MLP neurons of a small language model. Each row is named by its layer, matrix (gate and up: input weights) and neuron, and shows model dimensions 160-287. Each number is 128 + 32 x the weight over its row's rms, rounded and kept within 0 to 255. A neuron's up and down rows have the sign that makes its largest values positive.
After each neuron's rows, "fires after" lists the tokens most often just before its 100 highest values on Wikipedia text that the model never trained on.

L4.gate817 [139  91  65 113 175 100 117 106 102 115 201 182  86 139 146 149 156 112  70 130 111 109 109 104  94 115  94 124 185 156 133  80 121 112 191 131 139 139 132 139  90  70 131 143 141 127  66 155  71  65 172 118 139 148  98 131 120  75  75  92 182 133 135 136 100 119 152 131  97 101 137  95 125  94 188 104  85 158 149 129 128 142 159 144 128 143  82 142 138  81 140 149 160  89 145 123  94 168 103 118  97 192 155 148 141 100  89 125 170 105 142  91 136 145 159 112  87  91 143 138 146 159 134 173 151 179 204  92]
L4.up817 [150 150 155  71  59 145 200 191  97 111 121 118 142 107 152 103  96 170 131 136 157 145 145 150 128 110  99 165 160  64 111 166  96 180 152 103 120 156 110 143 117 154 103 110 140 161 186  61 139 108  91 152 100 132 109 133  77 129 127  72 124  98 119 228  84  68 113 125  99 140 108 172 133 105  90 121 221 133 138 116  97 141  92 114 106 154 112  71 140  81 154 173  97 150 110  91 125 120 123 142 160  80 110  74 124 112 137 132 123  89  71  95 110 106 147 127 146 182 174 159 129 141 172 138 103 139 135 144]
fires after: "1", " |", " "

L5.gate177 [114  84 157  83  85 108 212 104 106 141 138 183 165 138 168 111 125 163 141  50 141 118 111 151 118  81 187 144 118 115  78 113  94 121  74 131 140 158 112 135 169 140 163 130 150 127 194 178 107 121  75  99 166 117  98 125 145 102 108 139 138 178 160 146 160 129 141  89 164 145 117 141 168 106  69 168 176 108 151 137 115 115 164  97 155 130 131 159 139 160 105 115 105 132 107 120 106 124 146 138 108  99 165 147 135  84 113 141 135  91 125 140  75 135 106 106 149 149 114  99 105  73  78 127 174  92 125 119]
L5.up177 [111  90  67  94 145  90 142 112 114 125 157 166 167 155 117 101  52 114 154  61 160 174 156 131 124 109 137 169  87 133 105  97 101 125 131  45 134 160 137 174 155 189 149 170 157 142 127 129 112  48  74 136 151 122  71  88 139 123 110  97 105 132 118 137 204 150 154  86 119 103 156  99 144 105 151 154 141 128  44 174 163 165 149 154 100  95 137 113 108 195 107 104 169 155 193 132 111 158 130 180 141 154 154 156 133  94 134 158 121 171 116 148 144 129  72 166 150  84 117 131 145 122  88 121 192 135 130 114]
fires after: " |", " ", ".", "\n", " L"

L4.gate213 [114 111 104 137 156 120 112 171 123 113 147 136 175 145 109 135 162  89 181  80 174 133 179 137 112 139 123 151 117  84 109 137 104 105 131 102 116 117 139  82 122  91 119 111 143 138  95 152 127  76 138 176  78 113 146 100 130 151  51 155 161  64 143 154  51  88  52 181 122 127  68 196 182 113 175 137 108 162 136 108  80  69 133 160 130 157  93 104 113 126 103 105 172 108 107 113 192 105 102 131  61 156 124  79 103 100 121 159 130 103  91 163 133  98 138  93 168 126 146 118 108 130 158 138 103 121 145 117]
L4.up213 [ 83 169  77 132 158 159 133 119  74 117  96 116 150  84 124 140 128 131 122 175 106 105 126 106 147  56  93 155 111 141  98  84 135  97 135  74  45  90 111 113  60 207 100  79 133 159 166 178 129 108 120  72 154 140 117 136 111 148 119 131 100  92  94 102 144 118 116 118  92 115 133  95 115 136 156 176 112 127 151 179  86 106 182 141 138 138 143 147 153 137 126 162 133 130 144 139 105  90 153 160 122  97 153 129 140 134  97 172  89  93 120  62 116  84 159 139 118 128 123 106 150  94 119 143 157  70 129 127]
fires after: " |"

L4.gate122 [162 164  76 144  99 122 190 180 121 149 115 194 150  94 112 112 102 204 181 122 168 157 134 123 117 134 122  71 101 119 140 112 102 107 128 128 116  77 170 142  77 148 139 127  93 132 114 129 115 132 119 174 134 166 150 127  95 156 202 132 135 165  93  58 110 175 172  86 144 102 141 121 136 118 172 143 106  37 131  92 129 103 146 165 157 153  89 164 124 124 128  82 172 142 113 131 129 160 103 137 162 102 101 109 101  88 117 161 191 155 156 154 140 194  67 105 133 118 116  94 149  98  65 155 107 144 107 181]
L4.up122 [ 79 126  82  85  81 134  99 115  93 165 120 122 147 132  88 121 181 164 132 159 157 148 123 173 144 140 138 101 152 151 105 114 152 156 104 148 125 130 134 101  91 129  95 141 133 114 134 124 138 144  47 161 138 147 156 145 169 150 106 149 105 167 128 155 140 131  87 157 135 130  84 105 175 137  85 132 152 155 135  96  77 163  86 103 159 202 154 140  69 123 139 132 143 110 108 138 113 164 142 159  93  67 141 163 169 130  78 137 146 159  92 156 106 202 153 198 163  76 131 124 106 144 161 121  88  88  65 107]
fires after: "\n", ",", " as", "===", " in", "In"

L5.gate69 [ 74 159 127 191 170 113 119 106 124  64 112 152  99 149  84 151 158 103 156 136 189 131 133 163 185 124 130 104 124  86 139 118 136 123 112  73 131 144  94 154 137 133 123 152  77 164  83  98 147 137 147 134 150  86  84 131 101 154 130 225 154 121 156 129  64 122  85 155 104 123  89 142  98 150 114 171 114 131 142 190 107 158  94 102  97 143 125 103 161 177 177 156 120 125 138 172 185 127 121 130  64 126 147 131 101 162 134 146 132  98 151 112 156  98 149 127 127 158 104 151 106  86 121  69 132 198 113 148]
L5.up69 [ 86 177 120 127 103 149 102 154 128 104 131 137 163 133 150  88 106 158 134 148 100 135  94 140 146  90  72 125 162 125  92 109  96 162 165 160 114 114 102 143 123 132  99 151 167 124 122 143  81 117  92 153 137 105 154 133 102 148 159 186 108 190 104  94 109 123 108  73  77 110 123 147 149 116 138 176 117  96  76 121  92  95 154 100 189 194 151 114 141 169 110 134  86 167 119 108 164  91  95 120 102 115 103 149 162 146 177 100 106 174 147 161 176 126 129 121 162 112 128 172 192 120 157  85  78 164 137 197]
fires after: " |", "\n", ";"

L5.gate666 [117  95 150  99 125 111 139 160 116 106  85 127 113 111 141 178 141 125  74 198 122 113 100 138 130  99 191 125 169 142 118 159 127 159 110 151  95 112 172 109  98 147  78 145 147 159 100 172  64 111 161 185  97  54 164 188  75 139 125 176 143 141  93 122  63 123 140 136 175 193  75 158 141 135  98 173 139 234 112 108 121 158 107  92  75 150 131 138 124 177  84 151 149 140 133 163  86 163  98 141  92 104 118 192 135 134 122 187 168 124  88 141 114  67 128 186  98 139 150 130 125 139 121 154 156 175 168 130]
L5.up666 [ 70 115 144 109 103 109 113 190 151 102 154 184 115 112 139 152  95 124 136 183 138 117 142 138 150 100 145  84 139 152 229  66 148  35 110 140 110 111 117 166  91 152 139 173 169 144 158 146 110 128 104 108 173 125  67  95 140 149 122 139 129 149 136  76 147  95 115 145 109 114 192 112 121 141 155 118 159 143 130 125 157 217 128 106 160  55 165 141 166 141 130  82 165  69 118 120 124 126 126 101 114 150 158 138 136 121  92 181 157 133  52 216 180  95 146 214  96 126 148 111 140 143  39 149 132 102 188 139]
fires after: ",", ".", " However", "\n"

L4.gate752 [131 113 169 115 143 119 118 135 104 155 104 114  94 165 128 125 160 161 124  65 114 103 115 149 154 168 128 114 153 159 134  40 120 105 137 146 122 167 173 103 131 122 115 119 114  98 109 123 159 170 162 118  98 133 139 101 103 122 132 157 168  79  94 147 179 118  95 113 134 169 127 126  77 141 171 103  93 127 128 136 131  98 129 154 106 105 162  86 120 180 103 118 122 162 122 106  29 140 136  91 152  88  90 119 192 107 127 112 124 100  93 141  68 179 127  84 164  47 130 191 104 109 153 162 166  69 115 136]
L4.up752 [130 110 145 125 124  97 124 173 100 145 116 147 108 155 170 142 107  26 126 147 101 153 149  96  89 123 168 182 147 134 103  90 107 191 162 113 141 128  88 134  98 122 125 139  96 174 164 107 134 142 152 138 148 128 154 155 155 120 114 123 120  95 148 171 130 146 128  54  15 108 126 118 141 116 116 167 141 111 110 157  80  91 195 146 155 145 133  81 200 122  90  98 118 169 146 118  98 171 121 159 174 101 107 155 133 182 135 126 136 160  83  79 111 117 100 149 125  56 113 120 114 152 151 160  56 110 129 143]
fires after: "9", "2", "0", "1", "–", "6"

L4.gate74 [120  61 166 165 157 100 100 181 148 125 141 132 111 116 114 185 118 132 106 136 145 151 122 185 160 106 140 170 107 138 107 114 137  76  72 114 147 143 112 147 107 145 108 217 165 161 199 155  71 162 131 152  91 130 171 129 120 116 150 163 114 159 163  96 164 181 105 116 106 151 219  79 181 108 121 124 136 168 125 162 170 130 127 146  96 127 170 115 149  78 141 147 152 158 116 111 144 201 102 125  97 140 112 124  88  95  64 157 136 119 162 139 105 150  75 107 134 114 161 121 188 178 139 109 103  92 116 124]
L4.up74 [114 112 142 186 168  98 107 138 111 184 140 116  92 148  71 149  87 130 114 101 199 186 140 122 164 117  90 175  58 123 126 123 145 168 137 118  97 161 122 151 121 139 129 148 166 146 148 118  99 173 105 111 133 127 188 145 121 131 104 183 148 128 164 139 138 182 136 115 104 122 135 121 149  93  97  85 137 126 167 139 131 164  92 163 104 125 182 132 110 152  96 192 173 130 140 162 112 221 121 128 128 130 167 159  65 130  71 181 113 118 107 115 113 148 109 102 119 143 129  99 152 151 139 126  79 139  97  97]
fires after: "\n"

L5.gate328 [169 132 107 129  88 119 111 121 200 143 133  96 103 166 102 141 134 133  96 149  80 136 162 187  85 149 129  99 125 122  89  76 182 176 119 144 180 178 107  68 128 131 129 109 172 153 106 177  70  97 157 116 150 159  76 198 153 135  63 187 119 135 140 119 126 144 129 136 166 238 146 126 124 113 116 113 162 158 131 145 142 102 121 166 177  88 165 165 171  96 110 137 185 120  90 129 110 103 117 144  73 171 140 137 117 124  94 185 133 157 161 133 206 141 104 147 147  62 156 147 139 117 141 123 184  99 155 146]
L5.up328 [138  88 135 118 152 128 103 172 181 133 140 163 135 127 106 152 124 134 137 124 118 135 124 103 120 140 150 148 125 107  77  89  83  60 130 135 166  92 132 191 173 183 167 120  88 137  78 116 147  63  85 172 115 108 149 127 166 107 108 149 156 134 101 112 145 122  79 145  92  71 107 151  82 128 137 143 131 136 172 100 153 139 103 135 145 130 169 110 111 135 190 179 136 106 135 129 173 183 113 148 121 124 135 124 178 139 147  94 118  97 106 125 126  99 106 101  96 127  94 140 125 126  92 187 117 234 130 123]
fires after: " ", "–"

L4.gate683 [ 78 137 105 114 163 106 127 148 190  89 172 110 110 125  67  93 117 137 139 110 116 121 123 167 126 105  86 126 140 144 151 153 115 140 131 119 150 172  80 116  77 178 115 122 159 127 149 106 125 124 135 158 139 192 168  76  90 182 129 125 143  97 177 100 133 101 162 102  75 122 153 130 102  99 168 168  78 195 132 137 105 145  95 147 132 127  69 152 117 100 193 137 152 123 195  74 143  90  84 170 134 128 100  71 149 158  28 119  54  83 123 168  91 152 109 130  85 167 161 151  92 159 100 166  81  95 134 127]
L4.up683 [ 94 121 159 104 114 121 174 151 166  95 154  72 115 129 205 111 140 125 147 100 206 136 194 173 112 153 104 142 182 135 102 131 132 134 155 143 131 116 100  93  96 108  91 124 123 153 162 100 114  60 124  96  93 141 148 158 106 149  87 174 137 133 150  89 208 130 170 110 200 125 124 167 108 136 110 149 118 131 123 122 118 117  44  88 136 124 110 109  81  96 109 144 106 124  97 150 165  95 132 140 126 117 167  98  93 161  82 146 137 141 139 164 113  60 164 132 159  91  78 119 155 144  98 109 128 135 103 191]
fires after: " the", " The", " its", " his", "s", "The"

L5.gate768 [124 150  83  84 126  94 158 167 125  79  82 142  87 102 131 117 131 185 139 184  85 134 122 129  31 120 139  72 174 149 120 116 121  78 126 114 137 112 114 133 102 122 154 111 139 151  80 148 135 113 116 124 146 137 127 124 152 126 112 109 131 155 114 125 132 122  76  71 144 161 115 152 121  77 148  93 134  60  88 110  96 148 126 118 147 117 166 127 158 141 198 144 120 185 128 140  83 144 141  76  85 147 119 107 125 147 151 150 118 178  98 167  97 125 170 108  84 146 120 147 138 115 155 172 162 141  76 148]
L5.up768 [203 180  98 163 124  89  70  83 125 104  74 107 143 175 136 132  82 123  88 145 108  88 138 131 112 144 158 128 142 101 124 149 187 117 121 176 185 143 100 105 165 109  92 135  85 146 162 131  78 134 130 126 117 106 158 125 161 120 136 107 135 119 137 125 178 107 190 134 180 140 138 103 165  83 166 129 147 140  97 112 140 176 102 129 182 131 153 164  83 130 133 130 178 140 190 158 207  64  81 132 104 102 157 119 119 160 114 106 133 133  83 159 127  73 142 158 128 163 102 136 122  95 148 138 118 137 138 157]
fires after: " ", "-", " the", " (", "|"

L4.gate606 [171 105 196 166 173 152 125 178 174 120 102 214 191  52 105 173 156 151 119 142 112 166 160  88 110 131 136 185 159 126 121 129 145 125 159 122 137 139 138  82 108 120 165 123 136  98 116  78  66  73 130 118  98 131 165 153 170 103  66 119  90 114 117 114 110 197 139 101 133 160 129 147 131 118  94 139 177  88 152 211 164  97  98 118 116 170 127 125 160 130  99 117 117  13 114 159 162 139  96  81 125 202 102 129 140 104 137  87 120 121 170 102 131 103 121 101 122 151 108 176 165 142 175 161 165 167 134  87]
L4.up606 [175  89 143  76  79 132 135 168 129 140 214  88 170 114 181 168 133 131  96 153 108 172 121 106 129 152 177 122 104 105  84 125 121 153 120 126 126 200 120 127 111 140 139 143 151 134 144  85  42 178 103 124 137 130 135 132 107  84 142 101  96 107 170 176 182 122 129 154 160 114 152 122 108 124 114  95 145 120 140 178 154 160 182  85 141 105  97 148 128 101 166  99  96 118 129 133  88 164 137 153 109 106 161 119 142 118 110 108 139 134 153  94 143 125 150 132 120  96 160 102 102 139 143 145  61 172 131  95]
fires after: " ", "2", "5"

L5.gate378 [159  14 119 162 124 155 155 109 156  83  90 121 153 125 112 172 187 115 138  85 175  94 151 177 157 127 132  97 161 110 108  87 200 112 116 176  60  93 154 140 123 134 162  62 142  93 145 165  64 158 150 104 129 205 154 168 119 156 120 134 155 141 157 125 111 138 130 173 174 124 163 142  99 104  73 115 168 135 137 178  58 162 136 123 175  86 125 144 127 191  98 129 153 141 150 142 138 132 135 100 153 139 132 116  80 116 137 177 138 123 141 131 114 110 173  88 186  47 140  84 150 113  91 142 112 145 144 167]
L5.up378 [172  97  78  98 131 155 157 167 120 116 117 150 165 130 133 140 168 151 181 142 113 160 135 102 128 122  98 104 114  96 112  80 141  96 128 190  99  72 123  92 144 160 146  53 104  72 150 152 183 129 129  94 115 248 114 123  99 162  60 135 124 120 148 151 115 112 162 154 131 121 212  76 161 176 106 109 134 141 159 180  98 112 120 193 162 133 103  87 145 114 137 102 142  80 145 159 135 160 136  81 125 153 112 174 117 112 121 179 174 105 126 109 119  81 131 126 129 101 129  68 101 112 143  73 141 111 148 141]
fires after: ".", ".\"", "\"."

L4.gate427 [ 80 142  69 183 140 102 165 102 117  82  98 184 152 152 137 135 125 127 113 142  97 168 250  92 113 118 124 108  58 155 136 129  99 111  50 132  75 160 181 163 133 126 176  92 162 112 130 170 108 112 172 159 129 193  87 171 110 129 109  90 105 165 116  82 163 109 165 133 139 113 145 165 155 144 141 110 134 140 174 145 128 109 150 105  70 161 135 166 130 160 136 134 129 104 115 146 110 109 101 112 105  94 107 156 136 123 180 110  86 111 143 108  85  88 177 128 149 126 126  76 118  99 164 145 129  22 117 108]
L4.up427 [142 102 118 114  79 114  92  91  85 194 135 114 141 122 146 110 102 130 156  67 164  57 108 117  89 101  92 148 126 106 128 150 175 154 103 138 173 115  94 140 152 132 120 167 102 140 164  74 149 118  95 147 133 146 192 113 127  90 138 124 185  92  94  70 111 138 103  96 159 132 121 131 128  98  81 116 156 229 109  75  75  93  94 115 105 165 176 146 115  87 116 124 158 116  90 139 194  66 117 156  85 129 167 196 154 135 155  86 142  77 147 125 137 110  84 118 148 154 139 125 127 136 116 115 131  83  74 124]
fires after: " |", " /", " "

L5.gate771 [130 157 181 174 114 162 146  90 147  57 139 126 134 101 173 155  96 113  64  60 199  79 152 207 123  74 117 155 138 225  93 134 130 130 184 117 103 103 113 114 110 158 113 121 127 171 112 161 133 158 122 143  87 158 125 134  86 127 103 144 126 111  99 135 155 121 104  98 157 169 118  59 105 119 137 129 125 164 174 122 143 161 142 156 202 122 109 134 117  94 127 129 130 126 159 144  92 135 137 136 147 133 140 180 120 120 113 107 138 172  91 149 124 128 152 117 101 144 125 126 202 153 126 126 110  78 130 143]
L5.up771 [136 131  62 181 139 137  82  81 100  88 134  86  96  40  91 205 108 183  51 114 118 160 108 142 141 137 146 142 153 164 156 130 120 147 161 172 114 157 136 149 155 109 160  77 119 141 109 119 161 154 123 137 113 137  37 156  80 144 187 155 159 113  98  96 111 131 133 140 162 145 113 106  83 112  97 138 121 178 118 161 204 163 153 126 132 124 114 141 148 166  78 143 117 143 130 127 129 131 163  94 165  97 148 143 134 141  68 115 176 131 118 120 112 131 141 120 170 123 116 154 190 137  80 130 148 169 103 157]
fires after: " was", " as", " is", " also", " a", ","

L4.gate277 [106 143 129 110 172 142 121  78 133 190  97 120 110  66 143 177 121  72 191 117 168 163  89 138 100  76 160 163  89 112 142 106 119 146 127 144  64 108 133  89 181 190 104  91 137 153 120 139 162 175  82 154 164  90  47 124 167 156  77  91 197 116 103 142 151 121 141 109 105  72  88 157 202 147 183 110 153 132 110 127 103 105 174 123 106  82 108 115 203 135 126 166 118 190  93 142 106 147 126 130 156 115 122 149 140 168  87 138 168 166 135 127 163 163 110  88 102 115 108 101 132 108 143 119 153 118 119 210]
L4.up277 [178  84 147 166 202 106 167 143 116 152 170 114  86 186 106 185  85 159 156 191 145 134 105 102  98 111 132 114 126 132 120 142 127 142  97 151 106 130 104 149 129 112 118 103 144  98 149 134 140 119 128 111 160 165  78 104 130 127 149 101 142 126 132 132  50 118 145 106 138  69  44 138 130  81 193 123 120 115 147 197  83  93 152  88 127  90 153 139 100 132  95 108 134 126 175 119 133 101 110 151 113 161 148 140 150 157  97 127 177 111 154 156 116  77 125 161 112  58  72 108 109 136  93 106 169 106 103 136]
fires after: "3", "6", "2", "9", "7", "1"

L4.gate0 [113 125 158  46 152 209 134  80 113 116 154 178 155 123 152  93 118  77 166 163  84 133 149  88  96 148 124 166 191 131 145 142  99 162 123 177 111 124 126  39 127 179 119  78  90 138  88 140  87 113 109 191 140 156 147 146 105 120 122  89 140 126  73 114 178 100 140 136 191  94 149  94 135 127 163 138  79 116 140 122 128 210 147 114 112 139  86 103 100 111 157 141  91 140 128 136 177 143 141 114 159 122 155 121  88 120  76  94 109 143 137 129  96 143 130 135 141 139 130  98 191  74 113 133 151 142 102 135]
L4.up0 [ 90 139  49 132 101  76 145 155  95 170 123  59  75  96 123 123  62 128  61 131 109 129  48 172 110  90  48  85 141 163 148 191 137 132  92 128 123 156  90 125 136 125 136 175  89 125 126 146 158  93 161  89 201 165 135 107 141 128 163 137 138  91 145 123 185 115 144 172 145 127 137 120 138 144 176 143 127 140  79 151 137 139 153 135 118 162 141 172 139 166 106 109 118 160 140 163 123 101 110 152 137 152 177 109 162 168 155 121 113 110  98 143 131 145 176  82 151 130 120 109  89 148 189  76 159 143 120 126]
fires after: " as", "0", " a", " was"

L4.gate451 [143 104 199 116 121 129  97 135 129 117 119 106 147 117 125 180 140 121  94  95 136 160 109  83 147 147 105 179 148 113 157  90  89 113 113 187 125 150 111 187 132 103 158  94 180 120 128  99  99 175 125 141 108 125 121 143 132 181 128 114 116  84 104 127 120 166 208 103 101  84 134 149 175 174 126 128 127 120 146 110 197  89  88 131 109 135  93 176 188 158 134  74 135 128 101 134  98 142  97 144 155 135 147 143 140 157 182  50 115  64  71 128 127  87  93 111 112 140 130  84 179  99 119  43 165  78 110 141]
L4.up451 [159  73 132 120  96 123 124 173 128 143 169  87 175 164 116 106 170 171 159 108 120 115 130 127  46 139 104 120 150  54 127 147  69 152 120 174 200 178 111 158 129 181 102 130  98 116 155 118 162 142 122 151 146 125 139 164 151 145  70  98 182  47 130  89 132 115 174 113 125  76 109  82 105  96 135 155 122 109 127 133  92 119 125 138 140 157  85 104 136  94  96  90 120 125  63 207 134 138 216 100  99 164 106 142 177 151 139  94 135 196 116 126 136 129 130 131 167 111 147  96 124  45 110 127 124 112 107 108]
fires after: " |", " ", ";"

L5.gate695 [128 146 162  70 129 153 122 100  91 109 114  88 199 143 183 110 147 191 157 109  59 144 146 124 115 177 136 162 105 184  80 140  99 187  53 147  83 113 175 121 148 150  65 150 146  88 122 156 175 114  56 109 174  59 128 147 104 159  99 189 112 197 108 120  52 195 111 104 177 199  92 116 222 124  78 123 116  81 136 126 142 106 138 118 122 228 161 152 144 151 106 120 110 132 156 113 123 152 111  98 143 170  70 120 127 123  88 117 198 119 113 124 102 130  92 133 100 193 125 146 193 112 123  96 159  71 114  92]
L5.up695 [ 91 186 127 143  48 153 163 116 145  88 124 143 148 132 112 110 113 156 112 133 155 128 121 123 175 119 160 162 156 111 171 132 154 139  78 114 150 178 109 131 186 121 144 148  99 154 121 116 134 140 107  67 178 140 206 150 169 136 151 124 137  95  80 109 134 139 154 119 104  95 148  89 157 132 105 145 119  97  64 158 112 139 152 153 109 197 111  87 114  83  89 152 114 115 182 121 190 128 162 125 143  47 135  77 148  66 104 122 157 116 126  93 149 134  93 152 141  95 148 137 122 136  98 104 122  68 104 125]
fires after: "\n", ".", " to", " and", ",", " died"

L5.gate607 [168 116 165 113 188 128 155 167  98 131 107  99 114 100 130 124 164  66 142 161 139 122 133 186 141 118 193 114 104 117 115  55 139 115 121 185 102 151 115 129 156  93  91  96 127 100 141 139 130 173 111 166 146 112 105 140 104 190 131 109 136 154 115 147 133 130 108  24 128 117 121 114 154 152 144  55  98 132 142 147 126  95 164  95 114  94 123 100 114 142 165 132 227  98 109 147 131  76 104 149 117  71  95 147 120 192 124 106 146 104 121  66 141 111 131  97 115  87  94 140 143 157 133 125 167 123 134 134]
L5.up607 [127  72 104 146 110 154 111 125 116  87 115 187 145 139 198  78 139 105 127 155 164 112 102  89 106 118 115 132 130 116 157 136 133 107 121 147 106 128 117 161 107  71 108 152 187 113 124 120  97 173 155 129 111 164  83 153 132 131 133 115  96 114 156 127 107 141 162  55  85 114 104 134 171 153 178 121 129  99 153 153  90 111 147 121  75 104 131  48 105 147 163 161 143 143 145 136 104  86  78 150  92 153 144 157 139 101 140 167 196 160  92 156 128 140 112  32 111 157 151 110  62 106 147  63 170 154  57 151]
fires after: "3", "1", "0", "5", "4", "8"

L5.gate490 [134 150 162 119 100 139  79 153 147 111 136 147 143 168  75 147 136 135 133 153 185 134 119 167 134 131 163 100 139 185 119  92 169 100 126 131 205 123 101 115 147 129 127  87 136 118  76 192 122  81  93 171 103 143  80 120 117 113 147 108 145  93 144 119 113 131 161 125  96 176 115 194 160 153 173 141 171 163 143  86 142 124 191 141  94 127 153 141 127 117 128 129 199 128 100 202 190 170 105 135  75 170 162 134 139 150 188 166 135 116 205 143 108  77  99 157 124 129 139 157 118 110 138 135 134 155  97 114]
L5.up490 [137 117 145 125  59 167 108 177 135 125 132  73 107 101 128 151  70 103 128 164 173 182 101 161  88 134 173 134 152  93 121  85 189  93 198 132 201 135 116 145 137 113 129  90 113 122 129 172 111 106 105 191 108 146  34 134 111 124 102 149 182  43 152  96  87 115 109  81  99 113 146 150  80 137 135 128 145 141 124 132 158 139 177 128 127 143 155 162 113 108 149 116 183 181  92  98 120 157 103 121  60 160 153 128 169 167 156 139 122 166 155  88 104  63 142 119 122 103 173 149 123 176 158 170 146 142 163 108]
fires after: " ", " ("

L4.gate313 [164  92 110 100  99 168 162 201 145 152  73 112 175  73 127 182 154 191 106 187 111 138  95  96 125 103 145 170 131  77 113 129 157 160  71  97  92 184 178 149 135 167  96 145 140 150 141  82 116 156 120 194 144 125 148 100 109  99 119  80 133 150  77 146 134 148 136 135 111  78  98 141 121 167 147 139  68 148 107 137  65 133 146 124  75 122  86 102 162 114 161 121 126 158 130 152  81 106  83 168  95 144 103 113 163 166 133  87 148 117 133 138  94 155  88 134 121 114  79 112 139 131 151 167 118 127  91  89]
L4.up313 [119 119 127 142 127  98 127 209  96 109 155 133 157 112 156  71 135 115 121 142 111 134 158  98 153 143 132  76  95  89 134 140 135 141 225 119 162 142  95  18 187 140 110 115  76 145 123  72 144 153 121 119 134 192 190 163 134 120 152  96 160 117 166 146 128  90 142 140 124 167 109 145 134 151 162 151 113 145 131 129 110 145 151 130 171  88 170 147 128 138 134 141 115 127 120  97 100 138 101  89 130  84 134 161 188 182 131 167 131  93 163  81 158 167 118 156  94 124 190  58 126 126 133 176 205 115  87  95]
fires after: "2", "1", "3", "0", "5"

L5.gate638 [ 90 164 119  99  84 163 113 113 152 101 117 123 185 153 134 158  85  52 124 129 132  64 145 132 130 149 111 150 105 160 117  89 108 108 160 148 148 101 144 138  90 109 202 110 153 184  76 120 184 183 108 122  92 138 130 114 225 118 139 132 127 160 190 128 177 162 116  62 119 136 162 174 122 100 177 142  99 175  79 106 136 139  88 170  98 125 134 133 116 132 135 168 181 130 111  98  45 121 141 110 168 153 115  61 135 146 102 121  53 147 137 137 156 136 146 100 129 176 162 154  68 164 117 118 166  64 117 103]
L5.up638 [126 163 132 175 103 127 183 121 187 161 145 161 138 127 152  96 186 115 129 159 160  83 160 107  98 129 119 139 126 114  84 122 104  96 125 169 157 136 125 174 121  97  69  74 120 140 158 138 129 135 186 107 106 126 126 112 137 106 140 107 121 150 161  77 188 133 166 137 102 117 120 172 118  94 119  76  82 104 210 157 112  99 144  96 157  63  78 148 124 188 114 129 122 132 117 169 141  79 128 120  80 126 222 130 113 185 147 110  67 162 138 139 120  95 124 108 186 116 157 103 137 133 154 167 106 133 118 110]
fires after: " the", " The", "The", "s"

L4.gate527 [ 86 108  88 127 125  99 132 118 186 139 134 121 145 132 113 175 164 120  68 125 168 126 126 170 103 143  91 112 144 122 133 106 151 138 120 147 148 152 134 146 128 111 139 130 120 139 120 123 137 138 118 191 195 165 120 166 173 177 154  91 126 152 131 119 117 162 106 101 123 194  96 140  80 126 168 179  94 173 131 141 136 128 147 110 162 120 182 118 108 112 152 195 141  91 115 127 113 161 115 155 132 153 135 132  64 172  91 129 123 146 154 179 169 126  89 139 128 130 106 101 139 107  95 126 143 130 126  56]
L4.up527 [169 155 139  68 114 170 133 111 164 176 111 128 205  91 186 138 134 134 169 149 132 116 128 144 125 157 113 136 158 106 150 116 132 155 162 124 123 141 175 190  52 135 103 119 129 169 127 181  98 115 166 109 135 174 148 180  91 137 101  97  70 170  49 128 116 106 118  94 109  98 118  95 134 156 136 114 146 174 122 129 129 126 119 156 115 152 155  96 173 154 148 157 146 124 113  92  61 132 154 137 128 153  68  74 133 126 138  97 111 109 162 166 123 106 135 120 128 146 155 131 112 150 157 151 114 147 126 117]
fires after: "-", " |", "–", ".", " (", ";"

L5.gate696 [183  92 150 110 104 135 126 129  73  86 135 164 182 101 155 135 132 136 102 145 120 113 122 124 154 109 111  53  88 137 109  95 141  71 114 187 131 103 133 203  71 134 127 204 144 113 135 133 122 130  63 105 172  57 134 117  87 147 127 182 101 133  96 125  57 174 134 145 113 159 101 113 180  84 144  67 109 102 198 185 128 124 117 153 100 151 118 159 110 143 117 104 142 141  83 165  82 145 183 169 128 122 107  76  80 104  70 191 125 117 161 140 117 176  68 144 125  93 123  99 100 135  59 136 109 166 122 153]
L5.up696 [183  92 133 115 167 128  77  87 132 106 114 168 156 135 118 161 173 200  96 123 170 125 101 121 167 141 125 136  80 150  88 119 143 161 156 109 151 196  88 180 158 123  94 165  61 126 181 119 150 114  98  69 101  89 160 126 133 105 180 143  97  76  89 139 134 156 102 102 168 138 161 150 136  90 208 158  95 124  94 186 193 167 158 161 125 134 124 138 132 115  96 143 119 103 164 146 142  76 142 156  39 174 114 103 111 151 151 156 160 138 128 169 170 131 143 115 114 144 116 148 107 128 137 118 152  97 160 162]
fires after: "==", "\n", " =="